MLP neurons of a small language model. Each row is named by its layer, matrix (gate and up: input weights) and neuron, and shows model dimensions 112-175. Each number is 128 + 32 x the weight over its row's rms, rounded and kept within 0 to 255. A neuron's up and down rows have the sign that makes its largest values positive.
After each neuron's rows, "fires on" lists the tokens most often at its 100 highest values on Wikipedia text that the model never trained on. A number after a token or word is its count.

L12.gate340 [104 156 177  66 135 148 192 133 137 136 131  81 149  61 118 133 143  87 178 114 154  97 135 136 108 116 164 147 150 163 178  95  86 103 126 127  97 167  95 144 100 199 148 105  64 142 147 146 153 161 155 123 116 141 103 131 148 162  70 195 142 194 166 147]
L12.up340 [ 98 134 155  62 139 153 134 143 135 132 144  93 174 165  78 172 114  95 175  87 108 110 126 126  86 108 117 147 159 147 112 123 121 161 185 120 114 186 101 105 127 102 175  81 142 151 106 145 125 111 146 152 121  56  84 118 210 129 123 130 133 164 149  78]
fires on: "19" 27, "20" 14, "–" 10, "ogn" 5

L5.gate201 [128 197 177 101  83 130  95 152  67 189 121 171 113 163  89  93 138 190 125 103 146 120 199 154 110 115 153 146 172 118 142 169 147 123 140 140 101 131 102 108 108 137 105 109  22 174 113  92 191  49 159 158  73 130 161 163 109  92 137 140 115 166  93  97]
L5.up201 [132  66  93 133 124 110 131 169 166 150 140 114 135  85 112 157 104 179 106 104 121 130 159 126 121 171 113 179  89  57  82 109 108 159  40 153 146 143  75 129 130  82 133 145 122 151  72 158 129 144  93 116 107 115 124 205 191 104 159 178  77 136  58 132]
fires on: " of" 26, "ing" 16, "ate" 9, "ite" 6, "uring" 4, "ving" 4

L5.gate91 [178 103 141  79 119 107 138 103 190 110 139 174 109 119  86 180 100 136 190 110  87 149 126  91 131 189 147 193 107  67 143 174 140 131 111 106 148 168  92 128  97 137 149 152 135 123 103 110 171  96 112 147 156 134 139 145 163 163 136  79 195  88 134 170]
L5.up91 [134 127 123 135 141  92  90 174 222 154 110 124  86 104 133 109  93 131 168 129  66 154  96 164 187 128 122 140 175 155 121 153 136  94 150  82 168  99  85 125  57  96 142 137 153 134  89  70 144 136 132  92  95 134  76 148 121 150 150 101 142 141 126 139]
fires on: "ing" 33, " |" 13, ":" 10, "-" 5, ")" 5, " data" 4

L9.gate145 [112 104 153 184 213 132 120 126 121 191 145 122 129 129 163 112 125 114 105 161 130 146  90 131 131  93 144 149 108 163 119  89 186 141 214 112 102 124 123 118 166 143 123  72 141 119 122 124  99 133 133 145 211 103  79 139 155 143 115 118 102 110 148 113]
L9.up145 [131  96  77 128 151  65 203  89 106  64 167 102 166 157 100 117  93 139 104 133 111 128 125  73 157 128 123 113 117 145 106 157 180 127 127 114 111 153 140 158  79 112 201 123 131 175  97 145 111 110 148 156 140 168 123  81 139  94 144  74 111 156 104 117]
fires on: "20" 31, ":" 23, "19" 14, "°" 13, "h" 5

L13.gate103 [137 171 117 161 207 115  87 132  96  86  95 100 124 167 155  88 136  99 126 106  85 149 147 119 126 190 108 137  67 180 102 164 166 101 171 141 116  99 128 138 140  86  87 113 126  72 130  77 142  96 108  86 122 107 158 132  92 151 132  80 177 187 170 155]
L13.up103 [143 185 102 140 184 150 140  87 213  86 102  95  79 127 148 167 128  92 152  99  91  95  48 133 173 121 131  97  90 160 159 166 114 106 130 117 121 136  84 170 145 141 163 139  78 102  92 119 148  94 123  66  86 125  85 116 140 107 100 119 102 168  92  60]
fires on: "a" 30, "i" 20, "o" 6, " bre" 4, "e" 4, " Le" 4

L13.gate223 [106 180 120 195 126 218  50 132 131 112  94 136  68 167 112 159 149 134 100  70 145  93 153 134 128 161 126 135 102 158 119 101 163  70 155 123 121 153 153 123 153  90 137 150  93 115 118  93 135 155 131 115  95 135 145 127 122 197 172  84 105 214 149 184]
L13.up223 [131 108 135 191  88 132  61  92 150  84 112 113 132 105 139 151 105 128 113  75 147 183 160  89 102  95 138 121 127 177 143  61 190  91 168 125 127 178 123 142 147  89  96  95 122 133 147 153 160 121 106 109 147 172 117 161 163 102  99  45  99  62 164 103]
fires on: " m" 25, " sp" 12, " Sp" 9, "." 7, " a" 4, "m" 4

L12.gate246 [148 131  95 108 147 144 145 157 168 106 151  96 133 115 167  96 128 128 167  92 101 177 170 184  78 207 119  85 140 127 113 142 136 109 145  78 194 173 143 139 145 184  80 143 217 146 158 116 126 116 126 107 149  87 132 122 138 137 178  77 141 139 119 197]
L12.up246 [ 98 169 150  89 120 146 128 166 123 160 142 109 121 108 130 105 130 169 198 173 111 153 126 163  91 173 135 144 120 128 164 154 159 127 103  94 189 133  99 158 177 154 129  67 106 101  95 170 115 127 113  75 145 133  71 142 146  99 152 155 146 138 116  76]
fires on: "," 44, "d" 11, "v" 6, "." 6, "j" 4

L5.gate328 [121 177 112 173 130  89  89  82 141 202 105  96 166 150 141  91 148 161  98 158 174 132  97  83 151  74 137 107 173 127 180 128 125 182 120 161 115 124 173  95 145 124  53 148 167 121 168 147 126 153 110 122 129 130 152  91 149 148  99 154 102 110 154 122]
L5.up328 [ 92 120 118 126  74 112 153 111 145 140 140 103 143 182 118  67 119 147 111 197  92 154  96 127 147  94 119  81  79  36 122 153 131 135 135 137 150 135 133 177 135 153 119 116 168 109 122  80 106 136 131  86  83 141 130  90 104 178 123 147  93  93 149  93]
fires on: "'s" 69, "'" 22

L11.gate432 [149 164 119  95 161 148 165 163 123 118 151 154 109 128 129 177 128 150 122 137  80 146 130 153 141  66 136  63  42 163 142  75 124 122 123 112 113 104 109 133 168 149 104 123  73 125 167 178 157 113  97 118 160 179  95 131 154 133 151  58 137 139 104  87]
L11.up432 [128 195  97 152 159 127 134 101  62 169 129 142 128  89  98 138  99 159 136 125  68  80 120 122 150  95 128 135  61  80 164 140 134 162  97  51 123  97 107 159 133 222  87 145 136 132 143 174 121 104 145 150 120 179 104 174 108 102 156 133 173  75  87 145]
fires on: "." 34, " o" 11, ":" 10, " as" 8, "..." 4

L10.gate472 [156 135 124 123 158 137  50  93 101 125 130 133 129 116 169 187 133 125  52 105 164 111 177 165 105 142 125 144 118 140  96  90 101 143 107  50 127  89 146 107  62 111 149 153 146  72 163 141 130  86 115  92  94  55 118 133 104 128 146  59 121 155 138 132]
L10.up472 [110 133 166 173 131 140  58 133 114 108 124 171  97 118  92 184  96 172 162  89 144 125 149 123 153  66 142 165 147 134 108 124 217  47 112 151 167 140 126 111 121 170  50 110 107 174 130  60 173 117 125  76 130 144 115 107 135 109 177 109 108 166 154 137]
fires on: " " 22, " m" 21, "." 13, " p" 6, " tw" 4, "af" 4

L10.gate400 [134  91  95 146  89 159  98 137  69 133 132 124 161 166 114 110  64 141 115 137  66  82 143  67 101  90 144 152  96 134  78 136 132 151  77  95 138 177 113 123 154 158 149  92 114 145 141  77  68 102 173 184  98 147  90  99 168 179 125 113 148  70  97 119]
L10.up400 [143 137 191 101  84 180 191 141  61 136 129 134 171 122 174 106 124  72 176 137 145 158 106 130 153 121 119 129 137 145 119  84 123 176 116  83 143 109  83 119 124 158 172  71  57  75 132 110 109 120 103 173 119 145 116  61 166 101 104 171 139  78 142 124]
fires on: " de" 44, " De" 12, " Le" 12, "ri" 9

L7.gate108 [123  60  98 139 128 130 118 116  99 125 152 126 141 122 159  85 130 104 129 142 117  77  84 111  86 183 151 163 163 137 113 118 165 174 174 176  93 102 114 171 142 126 129 142 144 155  97  85 159 163 145 108 126 128 107 159  96 155 121 120  81 178 106 104]
L7.up108 [113  86 125 114  76 155 121 103 125 129 147 145  62 186 143 133 171 151 143 139 143 143 126  83 145 168  88 217  70 155 126  88 160 109 170 124 119 109 127 113 120 197 176  70 167 126 118  56  95 128 117 100 162 127 173 134 101 172  95 147 118 130 125  87]
fires on: "ar" 20, "h" 19, "ham" 6, "ing" 6, " Ham" 5

L12.gate423 [125 113 130  67 141 125 196 181  93 142 128  76 129 119 143 141  69 111 138 124 116  79 138 140  97 169 114 158 121 161  94 164  87 140 124 100 117  96 149 132 171 163 136 143  69 159 119 163 126 139  78 137  32 169 183  86 163 172 127  59 159 132 139 162]
L12.up423 [109 165 177 140 105 138 134 114 168 146 168  70 173 175 168 132 176 142 126 110 102 143 111 174 121 187 119 154 156 196 117 118 105 119  94  91 105 100 208  85 141 158 143  79 114 104 101 133  95 118 144  87  77  93 188 125 132 121  76  76 101 141 107  90]
fires on: " b" 65

L9.gate446 [166 133 125 117 110 138 103 167 166 147  87 101 144 133  90 199 114 148 135  83 200 161 107 182  99 191 130 143  71 104 210 119 138 117 151 156  94 182 159  62 138 140 142 144 105 130 122 132  89 148 150 135 199 130 110 158 138 110 128 110 129  98 172 141]
L9.up446 [139  79 169 138 158 121 170 167 156 147 112 112 159 165 162 123 132  89  84 126 157 121 131 130  75 171  82 147  84 125 161 146  66 130 159 159 165 119 147 158 103 105 102 123 127 105 167 127  82 162 106  88 192  86 126  82 127  90  72 104 104 132 158 117]
fires on: " P" 39, " No" 35, " J" 18

L9.gate547 [143 123 122  61 166 135  77 134 155 100 102 161 175 105 120 146 154  90 100  95 111 162 122 148  95  93 178 187 104 201 121 137  75 116 108  78  63 130  99 119 169  95 114 145 109 136 135 123 127 103 148  98 147 138  92 112 103 160 151 140  91 143  98 161]
L9.up547 [111  97 113 159 131 156 115 161  77 120 103 197 134 130 122 155 154  91 112  88 195 131 147 139 152 114 152 130 123 146 146 112 117 159 155 103 157 107  93 131  92 113 154 176  94  86 167 125  99 195 108 172 143 100 125 122 121 141 153  85 156  91 159 116]
fires on: " P" 27, "i" 9, " init" 9, " Min" 6, "0" 4

L4.gate378 [170 163 113 159 151  73 144 100 110  47 124 153  71 180 164 117  94 139 153  88  69 144  93 150 128 106 137 128  86  90 150  96 116 149 142 163 210  72  85 118 108 145 120 160 145  70 201 135  86  98  88 178 177  95 116 176  99 112 135 158  97 127 114 125]
L4.up378 [ 99 167  68  75  94 128 143 146 134  89 129 138 199  78  77 100 229 110  92 104  93 180 172 133 148 125 107 159 125 138  66 161 152 119 113 152  62  72  75 104 120 134 150 105 137  79 129 171 133  63  73 132 141 134  94 127 182 107 106 111 135 165 117 165]
fires on: "u" 60, "i" 16, " to" 15, "\"" 4

L7.gate176 [ 68 106 126 163 169 126 173  93 119  95  75 114  37 146 110 131 150  79 157 154 161 115 140 142 111  98  95 150  66 162  97  67 164 111  87  97 120  65 128 137  75 127 126 113 129 113 139 145 162 130 121 140 110 129 181 162 153 129 147  87 133 146 124 211]
L7.up176 [126 117 154 141 150 121 100 142  86 149  87 104  90  88 143  84 156  99 145 161 111 144 117 138 140 109  78 126 106 123 131 152 172  61 170 111 118 210 128 106 104 134 128 155 134  78 137 137 140 118  91 152 183 143 166  88 144 187 160 141 183 116 114  97]
fires on: ";" 57, " –" 16, "," 8, ");" 7, " and" 5, ")," 4

L4.gate0 [133 152 107 114 116 149 171 119 123 109 144 151 105 111 136 185 128 114 112 144 131 130  68 197 103 125 165 149  90 117 177  73 185 145 138 125 117  64  69  79 136 123  89 164 205 148 116 178 132 131 196  92  69 122 224 156 110  96 201  95 158  99 164 107]
L4.up0 [105 156 167 130  95 133 145 127  90  87 193  82  93 154 121 144 102 156 140 141  48 148  99 169  92 136 134 127 135  90 157 125 173 159 125 163 147  81 107 150 128  98 170 157 127  99 134 183 188 102 154 124  98  77 199 114 154 149 177  79 102  88 136 147]
fires on: "," 54, " it" 16, "om" 10, "at" 8, "in" 4

L5.gate475 [199 126 137 109 156 123 130 174 139 150 161 115 136 121 129 114 146 154 121 124 125  96 150  52 124 134 149 108  83 108  84  79 161 169 159 100 137 145  97 100 184 124 170 183 152 108 133 181 112  52 118 148  90 178  78 148 136 113 170  94 172 128  92 122]
L5.up475 [137 163 133 129 124 135 128  88  89 162 186 132  86 134  66  92 140  90  75 130 138  55 159 163 186 129 115 148 125 130 130 123 130 141 125 130 130  99 163  93 129 106 134 170 146 160 158 169 156 119 125 131 106 128 110 120 132 127 134  89 119 156 141  94]
fires on: ":" 35, " |" 15, " of" 13, "-" 10, "," 5, " as" 5

L5.gate221 [110 155  72 121 139 116  82  78 150  91 102  58 167 101 156 121 114 190 124 164 177 120 140 167  62 158 169 128  99 118 181 143 116 157 184  73  76 106 106 109 109 170 145 137 150  94 146 143 137 118 174 165 167 149 196 124 122 126 102 101  96 120 118 134]
L5.up221 [ 86 126 127  88  95 102 144 124  81 117 106 184 175 127  93 139 152 100  97 164 145  55 138 111 117 152 145 135 119 106 123 107 132  38 123 144 150 104 129 150 117 163  92 136 110 132 115 138 145 157 164 111 106  78 176 112 154 124  98 139 158  98 110 142]
fires on: " most" 28, "ep" 15, " became" 10, "v" 8

L10.gate386 [113 111 151  95 135 122 131 176  98 182 164 123 115 150 127 126 128 145 110 116 144 143 146 148 165 111 131  87 148 161  85 102 106  96 182  68  96  82  63 104 154 138  79 153 136  87 159 118 154  58 143  92 165  98 131 191 105 149 198  84  76 100 118 179]
L10.up386 [153 121 114 169 169 116 135 111 149 104 143 154 198 145 109 159 128 123 121  91 116 141 174 137 115 161 116 132 178 135 101 113 169 147 121 184  78 122 130 220  92 109 134 138 135 134 149 160 136 102 116 140 115 107 132 124 136 145 109 103  70 169 150 117]
fires on: "." 64, ":" 8, "ul" 6, "h" 4

L4.gate145 [128 142 136 121 114 115 125 150 155 102 107 159 117 148 112  92 104 120 129 120 110 155 177  94  85 129 199 108 144  85 145  81  81  68 104 166 172 153  89 138 168 130 179  96 124 131 125 179  55 107 145 113  98 131 104 133 112 143 123 201 141 133 144  82]
L4.up145 [108 118  92 106  66 143 129 143 142 125  74 122 135 125 156 133 141  99 105 140 105 129  95 166 100  88 119 111 119 121 139  93 125  64 168 143 162 170  94  82 160 150 155 114 122 132 129 155  83 144 120  97 126  79 113 172 170 193 110 126 114 171 108 108]
fires on: " of" 33, "20" 10, "vent" 8, "19" 8, "lect" 6

L6.gate208 [153 114  97 115 113 172  65 120 120 142 130  84 125 102 105 129 115 102 171  62  75  91 177 142 159 114  94 109 173 134 157 114 154 116 130 119 175  94 180 166 143 117 123 193 148 106 122 163  91 104 132 184 145 209 154 138 104 138 123  79 108  96  83 177]
L6.up208 [103 128 127 100 132 134  94 102 134 139  42 102 132 147 105 102 129 161  66  83 106 171 203 116 170 165 154 124 110 120 138 118 123 122 121 179 123 153 161 182 164 102  81 182 159  93  74 168 125  92 171 178  79 158 109  68 143  60 138 116  91 120 109 130]
fires on: " to" 23, " At" 13, " from" 11, ":" 10, " at" 5, "At" 5

L12.gate517 [139 118 144 166 110 157 101 113  91 103  96 168 148  90 129 105 117 158  84 123 151 125 175 198  74 140  66 146  95 118 119 112 113 139 161 109  90  45 122 135 183  90 168 150 132  82 150 181 104 186 114  68 115 127 151 192  83 130 169 136  99 156 156 129]
L12.up517 [124 126 131 158  96 156  71 107 131  78 126 135 129  70 133 109 133 123 127 132 179 180 126 162 101 132 104 117 100 116 120 141  67 130 148 135 137  81  75  62 135  89 116 124  91 124 129 112 132 120  61 166  95 125 147 155 112 150  83 163 144 158 143 129]
fires on: " D" 62, " M" 10, " " 4

L11.gate184 [147 141 145 149 101 160  43 162 137 137 184 119 117 179 124 180  83 104 107 109 166 110 104 115 130 104 107 101 128 159 124 145 145  76 169 106 120 149 107 148 140  97 137  81 141  80  88 105 142 105 146 119 144 100 206 163 153 150 133 121 137  89 180 157]
L11.up184 [196  83 157 131 115 144 102 122  69 111 130 158 121 134 149 132 120 168 155  65 155 173 122 137 147 138  87 173  54  70 131  76 145 147 131  96 189 127 187 107 125 148 119  66  76  76  77 149  90 106 131 169 167  76 122 132 150 157  78 178 107 139 108 125]
fires on: " R" 51, " to" 8, "isl" 4

L10.gate132 [110 114 106  68 136 143  66 118  43 124 104 185 160 138  76 146 131 121  93  74 129 134 186  87 101 139  67 132  52 144 143 111 118 149  98  95 137 132 109  85 142 149 121  39 119 142 121 169 137 103  62 115 123 187 141 121 115 142 111 187  92 130 152 121]
L10.up132 [156 110 163 111 186 143  66 118 134 114 135 124 148 124 138 124 125 126  83  89 203 130 170  93  86 149  65 132  30  98 128 140 107 150  95 113 167 119 132 106 182  83 138  33 121 132 123 154 155 101 147 137 144 154 127 147 126 153 170 167 159  86 135 152]
fires on: " M" 44, " V" 17, " N" 10, " W" 9, "ation" 5

L9.gate552 [205 119  53 182 200 116 112  97  70 139 139 102  92  83 146 103 102 105 132 134 151 164 124 121  80 188 136 193  82  98 162  79 140 148 143 127 210 123 129 120 188 123 137 125  43  65 130 160 110  84 115  89  99  90 130 108 143 102 122  97 102 129 130 175]
L9.up552 [187 179  86  81 139 106 139 182 152  77 124 120 127 112  92  98 112 113  42 142 153  34 122 129 213 124 112 148  69 139 105 171 148  90 118 109 123 123  18 113  68 124 120 143 127  91 140 108 158 120 136 166  98 134 146 102  96 194 117 107 123 111 147 102]
fires on: "i" 63, "hen" 6, " i" 4

L4.gate140 [150 137 153 148 145 110 110  72 115 137 134 202 150 125 154 111 171 165  96 136 108 121 107 110 119 162 186 128  86 142 155 157  86 180  74 129 140 170  85 131 146 144 162 189  84 114 138 128 137 107  97 119 130 130  81 131 149 123 110 102 122  50  98 196]
L4.up140 [127 190 131  78 159 108  71 107 125  74 137 132 147  84  52 149 110 160 133 121 130  52 107  88 101  96 153 142 169 150 166 179  85 151 173 128 123 174 102 189 155 101 141 153  89  88 196 188  75 105  97 101 133  97 141 145 216  92 125 124 145 112 116 121]
fires on: "," 33, ":" 26, " of" 12, " in" 11, "-" 6

L4.gate509 [ 86 156 158  84 106 178 163 141  73 127 142 118 198 138 185 217 131  70  86 147 154 161 150  96  82 123 136  95 106 185 128 130 152  93 195 124 139 137 106 118 127 181  82 153 178 156 146  71 177 171 136 181 116 139 149  93 149 142  88 118 111  82 159 182]
L4.up509 [115 102 138 164 174 192  64  96  95 142 112 139 128 148 117 154 118 120 133  94 117 170 163 139 119 101  66 194 117 169  70 107 134 124 140 114 130 153 105 121 142 188 143  74  81  60 190 112 158 128 132 115 175 137 115 143 117  80  96 110 127  51  97 175]
fires on: " " 64, "h" 12, "." 7, "ard" 5, "end" 5, "c" 4

L5.gate433 [ 96 103 151  93 135 125 170 114 158 181 115 187 110 116 164  80 170  92 125 153 165 171 158  74 125 157  92 178 100 143 169 195  94 135 176  82  88 114 120 150 125  94 127 194 128 102 132  84 137 134 156  71 123 127 106 100 130 102 136  93 157 109 130 155]
L5.up433 [138 165 164 141 150 115 146 164  85 157  95  87 105  83  87 151 172 137 135 128 124  74 133  68 135 101  97  91 175 126 146 153 110 134 143  63 166 141 136 116 151 151 173 133 122  73 182 104 128 133 112 148  73 121 157 107 161  95 164  64  67 139 173 104]
fires on: "," 33, "b" 26, ":" 13, "h" 8, "at" 6

L4.gate503 [170 139 187 184  85  98 108  86 149 136 143 159  64  93 133 111 138  84  85  92  92  95 112  65 129 191 183 195 182  83 129 147  92 158 186 108 124 124 121 118 137  96 128 147 129  58 110  44 126 133 129 178 146 190 144  99 129  90 177 128 155 150 116 151]
L4.up503 [165 100 169 175  87 134  71 119 148 101 102 171 126  93 101 143 137 195  72 194 174 107 141 120 125 113 145 104 121 124 124 123 112 111 131 155  71  77 143  38 153 117 126 104 100 130 136 147 124 154 115 137 125 108 138 144 146  80  86 114 140 125 149 191]
fires on: "x" 18, "ons" 8, "ux" 7, "in" 7, "en" 6, "it" 6

L4.gate222 [119 131 140 147 132 106  55 168  99 123 112 155 145 100  96 115 156 126 151 173 130  93 181 126 141 110 152 168 114 116  99 209 187 135 139  96  97 127 110  70 177 149 106 139 126 120 136  99 105  96 148 133 169 147 137 182 151  97 174 162 104 155 125 116]
L4.up222 [127 106 115 131 120  65 113 170 123 116 151 162 164  79 151 174 100 144 122 157  78 111 152 135 117 134 137 108 119 134 144 134 151 187 161 105 137 166 133 150 156 119 102 149 204 136 130  89 154 122  81  75 112  82 124 140  95 181 155  68 134 133  93 125]
fires on: " of" 14, "ure" 12, "al" 12, "ing" 6, "ains" 6, "le" 6

L4.gate422 [140 154  71  55 139 160 163 128 104 126 167 137  95 134 113 129 103  88 133 135  91 111 121 127  96 135 135 101 136  44 123 142 161 161  78  61 159 128  87 159 152 144 145 145 129  68 146 163 119 119 128 143 134 132 169 141 101 153 153 128  99 106 157 142]
L4.up422 [129 140 143 166  96  88 169 142 149 141  69 145 163 161 133 136 156  99  97 136 154  79 129 180 110 142 120  86 220  90 128 108  91 139 161 181 172 132 154 132 115  50 155 152 106  69 166  78 110 155  84 160  98 166 109 140 138  97 169 113 168 219 138 127]
fires on: " Am" 23, " am" 15, "er" 14, " Ly" 6, ":" 5, "or" 5

L9.gate530 [147  88 130 203 128 138  61 122  97 136 123 132 127 136 121  97 103 111 123 104 109  89 126 146 100 136 163 117 109 113 117 119 125 108 127  81 123  95 136 112 167 141 141 149 203  91 142 106 138 140 184 166 125  98 169 112 160 156 113 183 144 124 128  82]
L9.up530 [143 112 145 129 127 188  29 148 125 126 123 155 162 129 152 112 125 123 178 140 164 110  85 109 109  66 152 163 104 102  62 149 142  72 103 120 121 134 102  62 135  84 119 145  67 103 158 118 132 120 201 165 115  81 148 109 146 139 113 162  91 154  79 166]
fires on: " r" 31, "R" 27, " R" 20, "M" 9, "P" 7, "-R" 5

L5.gate264 [168 182 140 106 116 110  89  76 161 122 176 191 116  92 172 127  91  69 154  85 130  99 129 158 135  84 113  98 141  72 146 103  98 157 133 164 140 115 157 175 130 140 124 143 171 179  96 123 116  87 106 153 106 152 169 160 115 102 118 115  78 128 110 128]
L5.up264 [134 102 114 153 102 104 177 122 124 142 147 102  62 117 160 142 169 140 130 129 117  81 112 122 164 115  69 142 131 160 134 102 118 182 151 116 142 112  92 159 118  53 139 166 189 120 137 139  75  71 150 174  60 145 142  30 168  97 148  64 141 155 117 132]
fires on: ":" 49, "," 26, "s" 20

L4.gate97 [103 113  78 120 100 124 193 175 121 147  77 159 121 136  68 139 117 147 187 168 134 142 127 143 100 121 137 172  88 159 123  99 138 112  60 136 136 106 160 134 141  77 133 137 102 187 159 103 138 133 143 124 149 144 143  82 120 145 108  77 118 179 136 164]
L4.up97 [146 173 107 104 155 138 204 175  83 161 169 122  91 110 113 155  90 153 173 161  82 165 105 115 142 150 108 149 130 102 104 134 122  52 153  74 104 148 182 140 143 111 144 145 116 111 165 121  77 128  95 119  95 171 124  96 104 159 134 114 149 169 114  91]
fires on: "," 49, ")," 21, " and" 10, "\"," 7, ")" 5

L13.gate423 [155 102 118 166  93 135 131 103 130 132 155 156 171 132 123 102 138  72 152 103 147 211  74 162 133 101 108 124 101 127 104 131 127 144 166 159  79  90 126 134 144 124 112 130 177 146  64 175 131 165 142 101 113 108 148 122 125 106 140  81 125 146 109 158]
L13.up423 [ 51 108 142 111  96 142 117  92  66 136 136 106  42 160 117  98  95  81 146 130 120 131 137 112 104 217 143 146  90 117 120 102 121 132 183 145 103 113  83 101 129 132 108 112 133 105 131 106 140 117 175 195 130  90 128 117  82  83 153 107 151  93  93 121]
fires on: "h" 13, "ar" 11, "at" 11, "al" 8, "in" 6, "enn" 6

L11.gate59 [120  93  66 147 115 138 122 103 139 114 124 154 133 153 119 124 139 107  65 173 119 156 123 125  62 119 160 201 141 142  35  95 110 138 109  97 115 123 130 137 147 160 129  99  99 148 159  62 128  92  85 158  76 134  63 104 173 136 166 145 194 110 167 153]
L11.up59 [123 153 113 131 157  89 136 180  91 126  72 125  84 132 141 108 131 120  96 141 157 111  93 104 123 130  68 174 121 138 161 123 162 162 159  39 158 135 106 107 108  83 115 118 111 129  74 105  80 101  80 108 132 101  94 134 151 205 114 109 162 143 168 115]
fires on: " de" 19, " St" 11, " De" 9, "u" 7, " F" 6, " Bl" 4

L6.gate31 [119 125  85  99 187 185  33  70 101 134 148  89 144 130 120  96 123  67 118 121 135  82 119 154 218 142 147 140  93 138  61  69 137 141 156 110 126 131 128 187 154 118 198 139  70  97 135 163  90 158 165  72  82 168 148 118 151 103 148 154 101  86  57 136]
L6.up31 [ 89 122  88 123 151 129 110 124  81 127 117  95 162 137 177  80 192  53 125 129 194 109 115 143 154 120 137 152  70 150  89 167  89 108 153 139 120 109 152 147 112  78 165 158 113  81 153 168 121 154 158 144  99 164 108 113 161 157 117 125 136 111 149 124]
fires on: "on" 16, "i" 14, " El" 11, "l" 7, " Del" 6, "aster" 6

L9.gate553 [138 139 191 151 192 125 142 148 130 134 138 157 102 113 175 154 120 177 166  89 102 181 161 102  87  94 111  90  98 152 118 160 116 140 164  94 130  99 144 101 163 134 144 139 126 152 149  82 138 132 106 159 127 100  98  97 159 126 121  80 115 166 101 180]
L9.up553 [119 146 121 121 126 134  56 135 161 115 139 151 117  76 184 194 107 100 172 127 137  95 141  91 103  89 107 123 126  86  48 155 121 145 148 152  97 101 138 121 127 121 125  80 150  99 130 117 146 141 199  98 135  87 126 186 157 140  97 159 159 121  73 196]
fires on: "." 31, " War" 14, " mi" 6, " Apps" 5, "}" 4, "h" 4

L11.gate480 [165 104 119 125  77 156  96 176 111 138 116 137  78 108  85  58 132 160 129 117 173 108  91 113  78 176 136 139  98 115 196 121 136  97 178 127 129 150 156 148 109 150 143 127 140  82 193 152 146 123 102 142  97 116 145 117 150 140  78 116 164 101 150 127]
L11.up480 [145 135 165 106  66 149 106 212  89  93 115 191 142 137 136 140 163 215 156 137 160 142  88 158  70 134 120  89 118 139 166  91 101 174 160 101 174 104 139 167 160 106 116 136 149 160 160 148  93 115 111 117 120  87 155 135 155 149  44  39 138 121  92 178]
fires on: " J" 59, "." 8, "ating" 4, ".C" 4

L9.gate80 [134 159 117 131 105  79 183 123 106  99 160 126 153  75 131 161 164 108  84  93 106 113 101 152 130  96  69 197 181 110  88 199 161 165 119 131 134 116 122 126  54 149 116 142 121 124  67 170  72 126 133 162 146  94 107 114 103 154 129  70 160 103 142 157]
L9.up80 [ 99 133 154 179  91 142 156 177 160 171 149  89 151 173  88 115 106 109 136 134 115 119  82 118 145 103 174 153 152 174 105 162 114 143 149 125  88  67  97 132 138 144 115 123 163 156 141  65 124 183 119 159  76 122 156  89  55 115 156 148 132 199 121 184]
fires on: " c" 73, " b" 14

L9.gate202 [154 142 119 208  92 103  83 177 122 133 116 172 124 105 138 144 114 133 118 105 136 134  75 133 149 156 175 151 100 152 115 172 164  90 160 130 115 129  95  70 149  47 115 146 119  79  84 107 108 103  95 160 167 183 167 154  94  90 148 121  77 110 139 119]
L9.up202 [177 183 116 151  58 106 159 183 169 143 103 150 189 176 180 139 172  58 143  78 129 118 133 115  78 167 213 153 122 132  78 126 169 131 144  77  97 132 130  96  98 117 138 125  89 140  93 105 111 119 114 132 117 150 146 130  74 117 138 214  61 116 173 113]
fires on: "," 19, " a" 8, " and" 8, ")," 6, " an" 6, " Japanese" 5

L5.gate247 [117 144 108 176 125 119  73 145 187 145 129 173 124 150 135 129 132 118 119  97 163 142  91 130  97 114  89 149 217 134 106 145 151  54 127 141 192 146 141 129  95  93  97 122 112  95 134 116 162 129  75 143 103 183 165 114 148 150 114 110  97 121 148  99]
L5.up247 [128 145  83 171 109 119 119 158 159 147  96 178 113 120 163 114 145 173 133 110 138 108 128 129  92 143  85 119 150 136 109 153 147  84 138 106 118 129  62 111 109 162 100 118 125 153 148 143 109 177  85 141 116 202 180 121 125 123 183 139  42 127 122  79]
fires on: "," 66, "-" 7, "al" 4

L13.gate298 [141  99 110 108 157 117 179 110 127 142 205 112  87  84 180 121 103 148  77 109  94  89 137 132 115 174 154 166 137  36 128 128 136 117  64  78 107 149  87 115 153 108 147 133 149 175 106 169 144 178  83 101 120 117 154 124 107 129 160 107 157 124 184 229]
L13.up298 [145 144 116 126 147 140 126 178 122 144 137 151  77  59 185  95 114 128 130 117  64 129 127 195  88 113 136 138 144  82 131 118 162 140 126 141 195 152 123 204 124 108 110 108 107  94 142 134 135 124 128 109 147 146 121  84 123 133 171 109 160 130 142 133]
fires on: "." 36, "," 26, ":" 20